{
  "n_head": 3,
  "vocab_size": 18235,
  "parallel_block": false,
  "init_std_qkv": 0.0279,
  "lr_mult_down": 3.0,
  "decay_shape": "square"
}
MLP neurons of a small language model. Each row is named by its layer, matrix (up: input weights; down: output weights) and neuron, and shows model dimensions 288-383. Each number is 200 + 20 x the weight over its row's rms, rounded and kept within 0 to 999.
A block is one neuron, or neurons of one layer that tend to fire together. After each block is what it responds to, as a language model described it from the Wikipedia text at the highest values.

L10.up143,209,224,196,186,182,203,237,189,197,192,190,230,175,199,212,196,202,202,227,239,169,148,197,236,236,192,210,163,183,226,210,216,176,206,223,191,182,199,184,232,210,201,218,200,189,201,211,184,190,210,236,238,206,186,181,213,210,196,171,180,228,165,181,194,167,206,187,195,194,185,216,202,220,201,220,224,201,213,156,210,209,214,201,185,186,156,208,233,225,184,227,186,197,223,224,161
L10.down143,222,182,216,189,204,224,238,226,193,186,224,210,186,229,217,208,156,206,203,207,173,224,184,250,179,236,203,196,209,203,216,201,217,189,211,204,205,213,194,206,211,201,180,192,197,208,218,185,189,163,182,181,195,217,220,177,183,192,235,174,161,216,219,222,170,205,199,185,190,203,191,201,228,161,220,227,224,189,226,165,229,216,215,204,188,216,190,187,197,213,200,207,175,214,177,174
L10.up556,242,211,199,188,185,219,211,194,205,154,243,216,225,137,188,214,183,241,204,254,222,222,191,231,183,185,255,248,204,233,245,188,209,174,166,195,221,200,153,182,201,201,186,194,254,184,197,198,224,179,214,203,174,190,196,205,202,210,223,222,224,203,183,204,215,218,198,211,201,218,201,216,198,211,166,257,196,188,198,227,209,222,205,187,173,182,210,198,211,208,163,210,186,180,172,191
L10.down556,225,195,193,210,201,206,248,186,226,204,191,181,205,174,199,154,215,228,194,214,206,200,183,193,200,192,221,189,220,196,220,180,219,199,187,178,174,195,193,161,175,200,209,167,192,229,168,207,173,193,208,216,204,172,189,217,186,184,233,187,231,181,196,200,190,172,201,187,206,211,204,222,203,183,153,185,207,187,194,213,220,208,195,169,203,197,223,198,211,218,213,215,224,217,210,187
L10.up819,259,175,203,208,179,207,225,178,194,153,186,194,196,185,190,185,198,203,188,231,216,198,186,201,234,151,200,179,215,177,175,190,191,195,186,209,201,217,190,181,217,190,206,227,210,238,175,178,201,188,205,191,235,179,155,200,186,199,195,193,201,182,225,203,193,220,228,193,173,184,203,215,204,206,195,220,174,213,197,203,189,191,208,149,227,208,209,177,188,236,221,193,198,218,236,184
L10.down819,179,150,249,184,188,211,190,189,190,216,197,171,153,173,185,186,163,236,205,209,235,199,216,169,217,222,203,203,196,231,164,226,182,178,185,194,202,235,200,207,207,185,184,219,199,169,202,182,226,170,187,166,246,169,222,183,196,213,183,187,226,208,235,214,185,222,203,217,184,174,193,220,192,215,200,205,217,209,211,194,185,211,190,184,199,223,217,193,202,215,198,229,179,237,169,231
L10.up1453,175,204,219,158,200,225,212,220,201,195,201,201,222,206,223,183,193,218,181,214,200,209,207,214,230,215,199,198,192,173,180,201,204,184,164,238,233,218,149,188,239,186,195,183,207,206,197,192,213,195,224,189,174,164,220,188,199,170,216,198,208,176,212,184,166,196,202,206,200,209,200,194,184,204,193,221,182,191,170,198,209,213,193,206,208,225,189,209,148,187,233,179,207,169,204,209
L10.down1453,205,190,174,235,211,187,203,239,191,200,176,184,166,193,196,182,217,182,195,232,220,203,194,214,184,189,224,194,222,202,202,162,187,189,219,202,182,182,206,216,203,166,223,190,207,216,196,216,189,173,195,162,190,223,212,223,210,195,177,173,176,228,200,165,184,157,183,204,198,215,207,194,171,245,218,183,225,189,220,174,181,200,199,204,231,180,225,221,202,206,203,198,195,207,217,208
Word-initial fragment pieces. Short opening pieces of words split into several tokens, often the second half of a compound, such as deep-w(ater), sid-e(ways), Power-t(rain), white-w(ashed), kn(ob).

L3.up44,175,203,204,208,195,217,237,241,216,227,223,186,202,198,188,170,215,237,221,204,210,197,225,171,191,225,186,212,198,229,216,224,176,225,204,163,208,185,199,212,149,212,183,209,220,209,199,187,188,229,195,191,208,195,175,177,170,217,229,180,210,192,210,197,205,179,214,192,209,229,195,211,174,178,212,203,208,203,217,170,230,245,208,232,162,195,185,190,203,207,188,154,216,239,192,198
L3.down44,181,222,214,187,220,164,177,167,214,195,220,229,226,191,171,249,184,198,189,192,220,205,201,204,211,192,212,187,188,208,192,203,228,194,161,230,249,161,227,217,162,166,244,196,163,220,234,187,225,190,209,212,191,204,220,197,221,230,222,184,182,190,194,196,198,248,193,188,232,206,178,201,189,195,197,196,166,223,189,191,202,188,202,211,221,194,176,193,191,233,185,214,242,200,172,176
Table cell separators after numbers. Pipe separators right after a number inside wiki tables, like goals-for before goals-against or votes before percentages; also closing parentheses after country codes (MDA) and birth-year digits.

L8.up272,195,225,180,221,200,213,209,215,182,192,221,215,191,182,198,183,167,181,240,238,188,216,154,212,179,218,229,193,202,189,225,202,209,181,195,249,220,193,165,205,184,157,226,208,212,191,163,233,175,212,212,196,234,196,225,196,203,206,197,203,199,231,217,229,206,196,209,214,212,212,215,180,172,200,191,196,195,164,166,187,173,152,211,206,165,169,235,203,190,183,193,221,179,173,232,174
L8.down272,206,231,179,210,187,203,172,151,184,246,188,204,194,175,224,227,169,185,214,201,192,194,192,197,200,200,201,212,209,216,196,192,210,158,198,212,216,215,217,202,197,195,182,192,196,196,167,222,212,174,199,189,208,212,218,194,222,200,173,224,232,197,208,186,180,171,187,218,191,195,143,199,209,183,177,230,224,181,198,209,192,192,176,198,205,207,227,209,218,225,239,189,203,172,221,193
L8.up789,197,194,198,242,208,207,207,215,200,195,189,214,170,201,202,238,166,176,183,220,161,212,174,181,215,197,242,186,218,203,172,211,179,205,170,212,190,208,213,206,215,178,215,228,188,201,186,192,221,210,196,211,198,193,189,235,216,208,231,199,204,198,188,187,201,176,227,174,216,200,178,217,188,245,139,197,155,208,220,233,181,170,207,185,212,220,206,218,207,213,208,202,199,215,159,189
L8.down789,215,214,195,151,234,220,191,190,174,213,221,196,217,152,157,216,164,214,224,186,181,183,182,210,251,205,219,168,199,211,220,195,189,165,215,200,221,200,181,233,191,161,180,219,178,223,201,214,227,200,183,205,218,205,210,203,215,223,181,176,230,224,203,194,202,188,211,172,174,199,205,211,227,194,174,171,197,181,188,185,241,170,220,200,186,219,189,200,230,187,184,185,219,192,206,226
L8.up1013,202,209,153,153,204,211,209,175,181,184,162,192,195,176,208,194,174,180,194,177,198,183,185,213,194,190,200,215,216,184,177,230,210,211,234,206,216,201,171,179,156,161,216,172,190,181,167,192,195,198,224,204,202,179,208,192,218,236,218,222,212,213,193,239,190,195,170,168,168,192,173,260,212,167,175,177,191,191,229,222,223,188,188,175,171,222,226,178,209,204,196,219,189,223,188,188
L8.down1013,184,206,186,194,206,197,231,229,193,217,202,199,205,200,222,189,216,218,219,177,204,210,185,248,199,163,242,155,208,222,234,173,217,230,186,162,185,228,180,171,202,213,259,219,203,193,181,223,204,187,183,195,222,219,193,216,233,139,173,215,234,204,184,189,212,207,226,182,209,229,227,177,192,211,194,252,201,170,215,214,196,213,211,237,195,204,180,215,221,204,226,225,196,164,199,196
L8.up1481,201,193,170,186,200,188,197,218,219,202,177,229,204,231,227,168,186,194,213,218,186,183,178,212,204,191,208,190,192,225,223,208,206,219,162,188,213,217,185,171,235,198,220,208,195,182,164,191,195,204,182,203,213,208,225,234,219,206,200,189,190,186,202,215,224,211,200,195,204,169,210,184,177,227,212,195,210,183,212,197,234,159,184,199,203,234,190,163,213,163,194,201,184,189,189,196
L8.down1481,213,183,194,183,192,155,198,219,187,176,191,234,205,206,214,225,200,214,204,176,195,245,208,195,168,245,153,203,205,209,214,204,200,193,184,184,236,189,232,205,186,183,204,198,188,199,174,229,210,201,214,196,239,230,222,199,209,199,144,210,199,203,192,203,203,203,220,186,205,211,190,181,175,195,198,226,225,200,208,184,200,224,222,168,182,205,191,198,173,223,189,197,228,202,178,193
Name-initial syllable fragments. First short word piece of a surname or proper name split into pieces, usually consonant plus e, e.g. Weill, Heidegger, Leahy.

L3.up350,182,202,191,239,194,236,162,178,186,184,222,211,211,191,193,202,238,171,169,209,195,196,191,168,212,228,196,210,230,199,207,198,190,183,215,227,178,210,152,198,224,208,214,213,194,174,199,202,197,168,236,175,220,189,212,146,211,230,195,214,237,219,217,197,202,160,214,219,187,211,240,226,205,183,204,191,181,209,196,223,216,166,164,229,208,221,191,211,200,203,192,179,203,243,195,199
L3.down350,176,216,220,243,193,219,168,187,205,213,197,157,188,218,207,196,191,174,183,211,194,216,205,157,173,201,216,205,179,178,197,214,211,166,225,206,184,203,258,199,196,203,230,205,205,200,190,219,226,216,215,194,198,164,235,176,194,202,159,210,217,204,208,201,252,157,225,191,211,194,211,192,237,171,238,216,189,196,177,195,202,172,232,201,238,214,192,157,186,219,195,164,207,217,205,191
Space after month name. The space token right after a month name in dates, before the day or year number, e.g. June 30, December 2012, March 1961.

L8.up572,194,202,185,206,207,192,210,246,198,188,177,188,212,200,191,232,227,186,202,212,217,215,222,225,185,197,201,192,203,181,234,208,217,208,194,212,234,207,185,192,191,150,213,164,201,237,192,174,201,223,203,213,187,193,207,209,194,251,200,169,201,205,190,205,153,193,162,209,187,197,194,222,214,177,190,185,208,209,195,190,212,202,181,216,215,175,233,220,168,202,173,192,190,174,157,183
L8.down572,197,180,199,210,226,178,215,243,203,174,180,186,206,181,175,215,231,194,192,200,216,160,232,181,230,184,239,236,230,222,194,202,247,155,210,205,195,227,207,217,180,208,202,218,182,170,198,194,216,228,209,198,226,196,239,211,218,231,206,176,220,190,195,197,209,191,209,219,178,186,213,203,207,205,182,214,194,164,227,198,197,187,210,180,216,185,197,195,173,220,195,189,204,223,175,212
L8.up923,200,204,206,234,202,209,179,181,184,203,209,205,175,219,220,168,178,209,183,208,197,204,215,226,224,211,211,194,215,168,197,207,197,199,201,213,223,201,215,208,240,202,203,182,193,198,191,202,195,199,184,208,198,242,137,213,168,184,197,188,184,187,168,204,208,195,171,235,195,186,199,192,203,210,181,207,184,205,190,209,193,155,166,161,191,181,183,230,218,211,218,194,182,189,185,226
L8.down923,231,217,241,221,184,207,227,225,196,194,231,211,212,189,211,177,221,186,202,185,216,171,199,204,177,202,216,178,246,191,185,195,166,209,174,221,193,181,216,191,153,187,194,202,209,197,179,198,200,200,203,195,192,201,183,196,198,226,220,189,199,188,185,220,211,232,209,207,198,177,172,206,215,193,204,204,166,237,208,216,196,210,194,208,227,215,229,213,199,151,200,217,201,203,229,197
L8.up1413,179,195,187,210,217,206,182,212,199,204,203,191,200,146,164,205,205,165,208,192,206,198,234,222,224,193,227,239,192,257,177,222,168,198,197,181,199,189,213,194,202,189,188,208,184,196,212,220,212,227,184,191,212,187,193,242,216,162,211,188,226,189,181,198,204,192,192,199,170,167,220,182,175,197,232,213,211,214,201,212,179,198,218,217,215,191,217,198,203,191,197,189,229,181,183,182
L8.down1413,192,183,182,230,223,183,192,197,206,222,216,189,218,201,163,235,195,170,201,245,207,186,191,224,176,207,185,209,197,197,214,212,161,229,213,197,196,167,203,202,233,167,218,212,215,210,177,216,199,183,196,176,195,212,196,198,202,191,232,174,178,217,183,199,199,141,203,198,186,192,211,210,221,205,184,213,189,200,221,233,184,193,209,233,209,178,174,202,196,234,213,178,223,213,181,186
L8.up1487,181,236,167,252,214,193,192,188,192,207,170,159,224,164,199,186,203,218,202,190,199,196,203,193,233,190,164,201,175,188,199,204,217,200,215,258,235,202,208,198,214,190,246,207,195,166,207,178,213,217,203,200,178,200,201,199,173,178,190,193,229,173,181,207,193,210,176,235,218,174,204,219,194,181,212,219,189,184,199,177,221,172,170,184,226,206,202,225,194,198,197,228,225,199,206,176
L8.down1487,187,208,184,189,174,200,181,210,216,218,224,229,211,165,197,208,188,179,238,245,213,202,197,198,212,246,197,182,220,194,216,210,144,181,201,179,188,203,171,236,202,199,212,211,214,160,231,212,191,219,200,239,210,191,184,227,220,200,229,194,191,213,181,206,202,168,168,186,189,176,214,190,237,199,192,219,170,189,243,200,156,226,208,198,238,183,172,210,182,209,218,197,230,194,195,209
Value end before parenthetical. Last token of a number, name or entry in Wikipedia tables, infoboxes and lists, just before a bracketed note or next cell, e.g. 42.7 (5.9), 1963 (age 62), Sub-mission (rear-naked…).

L10.up368,197,192,175,223,184,205,201,186,209,249,178,231,187,206,209,196,187,221,222,180,203,222,196,204,217,218,183,185,210,159,180,215,199,169,210,193,209,193,196,188,204,178,213,203,183,205,206,221,191,171,173,152,201,216,217,200,234,158,166,211,185,213,202,210,177,180,162,186,204,200,206,180,186,209,204,185,174,211,239,223,202,181,228,183,242,206,219,227,196,145,212,238,185,183,220,195
L10.down368,198,164,211,175,215,234,207,197,189,211,225,219,209,212,229,194,180,179,194,231,211,191,187,205,173,220,179,208,214,223,178,188,210,196,228,197,199,210,218,176,182,207,172,205,187,215,214,203,213,199,177,231,192,176,167,196,162,196,155,215,202,201,226,182,221,126,243,209,222,212,214,211,191,193,183,188,243,208,180,181,241,195,220,183,178,182,234,197,184,204,193,170,230,209,209,192
L10.up1342,200,192,210,192,213,205,177,193,195,225,186,205,182,212,201,199,169,170,223,201,205,211,224,171,227,230,211,163,194,205,207,219,192,219,241,222,190,211,165,221,207,146,208,189,209,184,206,182,203,197,200,150,247,239,171,190,182,191,161,216,205,179,191,187,214,188,208,204,224,217,215,204,230,216,187,203,205,201,210,204,194,180,233,202,199,234,155,197,192,196,208,234,204,247,208,201
L10.down1342,200,161,202,215,185,193,227,192,209,192,164,167,174,225,198,219,233,219,179,193,207,186,148,197,198,189,204,184,193,192,254,182,194,212,201,217,176,229,185,226,165,175,194,228,199,202,198,206,202,197,185,210,241,200,200,163,191,219,211,198,193,167,203,192,188,208,207,196,182,187,192,195,193,245,181,205,218,210,190,206,175,200,211,181,215,202,175,198,161,204,193,238,209,194,219,192
L10.up1344,153,169,217,224,180,198,194,195,208,192,179,218,203,212,181,196,179,192,187,224,199,170,217,185,188,203,219,169,196,201,180,204,176,183,209,196,221,187,214,196,159,162,206,193,168,210,183,227,209,194,186,184,225,219,225,219,170,206,196,221,203,211,190,197,199,198,200,192,208,232,173,204,213,214,206,196,219,228,238,191,182,191,202,189,206,234,208,195,210,218,182,207,233,207,211,210
L10.down1344,205,210,212,170,218,176,222,217,205,198,202,208,188,219,212,188,198,186,219,174,200,146,179,198,219,222,176,206,196,235,182,198,220,202,190,195,224,242,181,205,165,228,228,200,189,183,195,188,176,223,169,193,201,230,207,219,181,197,160,144,208,210,211,173,234,218,169,211,206,196,219,191,202,210,186,188,186,190,186,216,186,212,219,197,220,221,186,186,215,211,163,211,180,202,222,190
L10.up1408,156,201,239,138,202,200,190,246,176,184,185,238,203,193,199,198,220,222,261,187,169,199,174,175,191,198,187,187,180,198,219,170,209,202,213,200,188,214,194,213,176,225,213,203,177,197,231,225,198,229,210,217,202,191,198,222,229,199,186,200,196,203,174,206,241,171,177,201,201,197,186,176,224,224,171,186,177,172,166,192,181,188,181,210,215,202,203,206,202,194,202,222,184,211,218,219
L10.down1408,226,167,205,178,212,168,195,204,239,201,195,170,166,211,171,195,160,197,222,189,189,197,208,171,231,179,224,218,219,224,194,210,208,210,185,216,231,207,194,167,181,159,218,196,185,216,168,207,192,205,184,208,201,204,220,172,174,218,226,202,205,217,216,221,176,165,203,217,187,206,218,222,217,204,210,168,195,193,210,200,190,224,227,194,188,243,217,219,196,192,207,198,193,202,181,200
Date number slot. The space token right before a day number or year in dates, after month names, "on", or "born", such as "on 24 December" and "June 9".

L10.up180,216,212,241,226,221,233,200,214,199,187,144,185,209,205,198,231,193,178,184,201,193,205,222,216,198,172,231,202,223,180,199,178,202,192,203,167,222,200,204,162,221,185,204,144,191,200,225,177,169,218,215,228,180,203,187,179,219,233,136,194,199,172,205,225,166,179,170,206,180,210,188,222,224,197,192,172,180,201,194,178,197,220,197,204,206,193,223,215,220,230,183,168,243,212,162,220
L10.down180,176,204,205,213,201,175,236,226,229,168,221,191,191,166,180,184,213,230,242,220,186,203,244,183,201,208,197,176,187,206,208,172,198,191,195,203,231,207,180,182,165,213,171,216,185,204,182,232,218,235,228,212,213,191,231,206,203,206,209,187,203,223,224,176,173,166,214,194,158,209,205,233,211,228,215,212,175,195,177,202,214,196,191,188,220,199,230,195,211,190,207,217,202,222,192,202
L10.up190,182,175,201,202,208,204,177,229,220,183,181,193,207,220,172,180,211,208,201,197,202,216,246,173,201,221,214,167,192,197,224,192,216,228,236,207,238,205,191,213,227,214,182,195,184,229,201,185,218,226,222,210,174,196,216,176,182,190,211,145,189,181,205,215,189,224,201,227,179,215,208,215,210,176,237,189,176,195,197,189,205,205,182,180,218,191,223,213,170,178,214,218,199,199,183,197
L10.down190,183,223,193,198,194,204,203,226,215,218,154,233,179,189,212,210,195,165,223,209,193,183,199,205,186,176,188,228,219,213,154,177,222,178,197,173,190,206,212,192,181,198,194,218,206,212,184,211,186,207,205,192,199,210,178,196,152,206,206,211,227,207,206,193,189,246,194,183,197,204,202,211,198,168,169,185,186,186,213,199,230,170,234,171,188,218,229,199,228,195,216,218,252,190,203,158
L10.up298,185,191,191,211,226,184,223,219,187,180,210,182,212,192,182,196,229,216,194,216,195,221,212,230,206,164,224,206,205,248,144,203,230,193,207,180,195,229,196,234,200,182,213,207,158,207,230,207,217,205,184,188,187,210,198,185,174,203,186,226,179,177,155,207,187,193,200,181,190,225,179,228,189,234,173,216,153,192,210,187,231,212,177,210,228,200,176,197,197,214,188,235,242,185,205,201
L10.down298,178,225,210,202,226,205,228,210,220,170,221,219,186,213,202,221,191,172,166,229,192,218,193,168,226,193,206,199,173,186,189,200,223,202,229,165,180,201,184,173,164,227,204,215,188,200,200,237,191,191,224,176,182,204,236,201,181,220,196,206,175,197,162,202,208,216,167,225,210,153,169,222,211,180,203,176,179,219,174,207,190,225,196,204,210,227,231,196,178,229,197,190,223,201,173,185
L10.up1277,195,206,158,218,187,184,183,223,194,214,168,202,185,204,185,219,237,196,218,201,216,170,196,237,205,196,175,197,206,185,178,209,211,186,217,235,220,173,232,205,184,152,212,217,184,219,212,148,216,208,218,224,213,199,222,189,176,194,165,166,165,206,220,211,204,213,166,210,205,214,189,193,198,195,236,173,217,190,175,225,189,173,209,158,211,187,242,215,193,213,195,179,215,216,181,203
L10.down1277,223,196,208,132,214,190,218,174,185,183,167,194,189,226,205,198,206,202,198,224,212,194,203,194,208,210,226,208,185,196,206,180,212,185,208,182,178,192,186,188,184,233,186,207,219,196,211,196,219,209,214,200,197,242,217,202,188,222,217,187,198,221,209,179,193,203,152,247,208,225,224,218,194,185,194,205,205,193,182,209,234,225,219,176,235,179,224,215,203,190,157,210,182,183,205,238
Number-expecting slot. Tokens after which a number follows, chiefly month names in dates (On January 18, 2018), plus table pipes, commas, in, and, °N.

L3.up215,209,156,160,223,183,195,192,187,210,204,207,214,238,214,223,209,205,196,228,201,207,227,200,209,187,216,195,220,211,213,228,174,179,205,225,223,196,180,185,215,178,183,227,188,188,163,206,210,175,213,206,201,227,195,227,184,223,221,178,209,210,217,200,205,226,178,217,181,201,193,209,177,204,196,206,250,198,205,215,203,205,203,219,204,192,186,250,188,192,223,162,197,171,177,209,194
L3.down215,205,220,187,209,190,208,233,196,212,221,181,222,191,222,194,202,181,198,210,187,193,189,237,165,198,202,240,200,236,164,214,224,217,193,197,165,208,214,196,225,196,171,245,221,184,193,190,239,210,181,199,230,210,206,199,210,209,200,212,165,163,203,209,168,209,215,235,221,188,163,190,200,198,184,223,211,223,165,203,230,177,177,213,181,190,235,229,237,188,152,226,232,175,193,192,194
Word-initial e fragments. First word-piece of a split word, usually containing the letter e and often after a quote, parenthesis or hyphen: e(lectric), Re(venge), co(ated).

L8.up929,169,208,197,239,211,186,207,199,179,186,151,228,202,237,167,172,192,203,175,189,217,189,194,226,168,184,208,163,222,206,163,207,197,216,215,199,205,188,201,225,178,212,188,216,215,172,172,201,219,211,215,208,187,237,196,208,236,188,195,217,194,186,205,212,206,202,222,199,177,217,186,199,169,208,199,189,195,210,199,178,215,197,227,191,213,245,214,214,186,164,178,181,183,202,199,187
L8.down929,171,183,206,202,216,210,229,194,194,242,211,198,197,203,202,159,226,147,163,186,196,200,141,194,215,188,192,220,176,227,263,203,198,215,196,183,221,210,174,214,192,230,217,201,230,197,189,199,211,179,223,152,182,202,191,198,203,222,164,185,189,208,194,207,213,127,212,217,197,188,225,209,210,204,199,191,199,207,207,195,188,214,151,193,191,163,186,185,207,222,199,203,235,222,189,213
L8.up1061,183,215,198,177,224,195,187,218,224,224,213,230,194,184,234,217,208,204,143,188,194,181,153,198,215,215,230,173,181,234,173,200,215,213,185,223,194,215,224,185,184,176,248,178,199,212,219,170,176,227,203,205,196,175,195,188,167,170,162,240,211,206,187,202,195,176,163,205,225,188,222,186,196,186,157,201,215,185,200,226,206,173,198,192,180,220,202,219,187,180,213,204,207,200,201,221
L8.down1061,242,198,206,248,173,203,230,208,178,200,179,210,190,195,203,199,176,196,196,217,203,190,208,181,203,212,198,213,233,207,181,169,202,177,200,218,199,205,198,194,224,173,176,194,160,210,149,199,198,196,172,165,213,210,207,211,206,209,186,194,185,232,182,187,184,210,212,179,197,208,186,179,212,185,182,205,161,179,240,225,199,201,229,203,199,210,191,258,194,231,149,215,192,230,207,224
L8.up1311,192,165,205,202,214,194,186,225,181,222,198,193,214,204,206,216,180,191,190,251,180,186,192,193,184,190,208,180,208,263,208,196,207,209,214,201,207,206,192,172,182,210,195,225,211,198,244,193,201,216,198,189,211,179,235,237,200,205,167,207,199,206,186,187,191,204,231,192,217,217,195,201,252,229,203,144,196,212,194,206,214,194,218,208,186,225,165,228,213,180,179,210,174,208,193,210
L8.down1311,206,179,188,201,186,216,214,177,202,219,173,218,216,246,216,192,198,180,219,222,175,200,202,158,186,207,223,219,224,184,217,186,206,199,185,171,217,212,182,176,193,216,218,228,159,193,237,192,146,191,222,187,216,175,218,216,171,229,161,220,171,214,198,174,218,198,199,216,173,211,208,216,213,197,175,186,213,176,189,187,176,213,216,213,184,206,163,210,223,190,155,183,147,220,205,197
L8.up1430,183,232,161,177,216,235,193,198,192,186,200,196,186,217,185,177,171,216,173,235,194,178,199,247,212,212,213,190,184,171,166,196,221,232,236,196,193,206,176,215,166,181,197,215,211,194,211,225,185,186,178,215,211,181,248,177,219,164,202,205,218,182,230,216,209,196,201,238,213,226,195,206,206,220,191,138,189,208,229,187,185,173,197,180,226,204,228,201,178,191,218,191,200,211,200,182
L8.down1430,231,214,211,178,202,203,225,196,191,228,190,175,156,217,196,174,203,169,214,237,240,220,203,222,218,181,207,233,202,208,220,214,205,211,187,191,178,209,159,174,194,189,192,196,179,192,191,205,190,184,184,222,206,219,209,187,176,194,192,196,191,206,207,169,187,181,199,209,217,191,192,180,203,200,222,235,191,191,207,220,203,165,240,190,192,203,184,205,205,203,200,187,193,199,255,213
Date number slot. The space token right after a month name or "born"/"since", just before a day or year number in dates, e.g. January 13, 1994; born 1 March.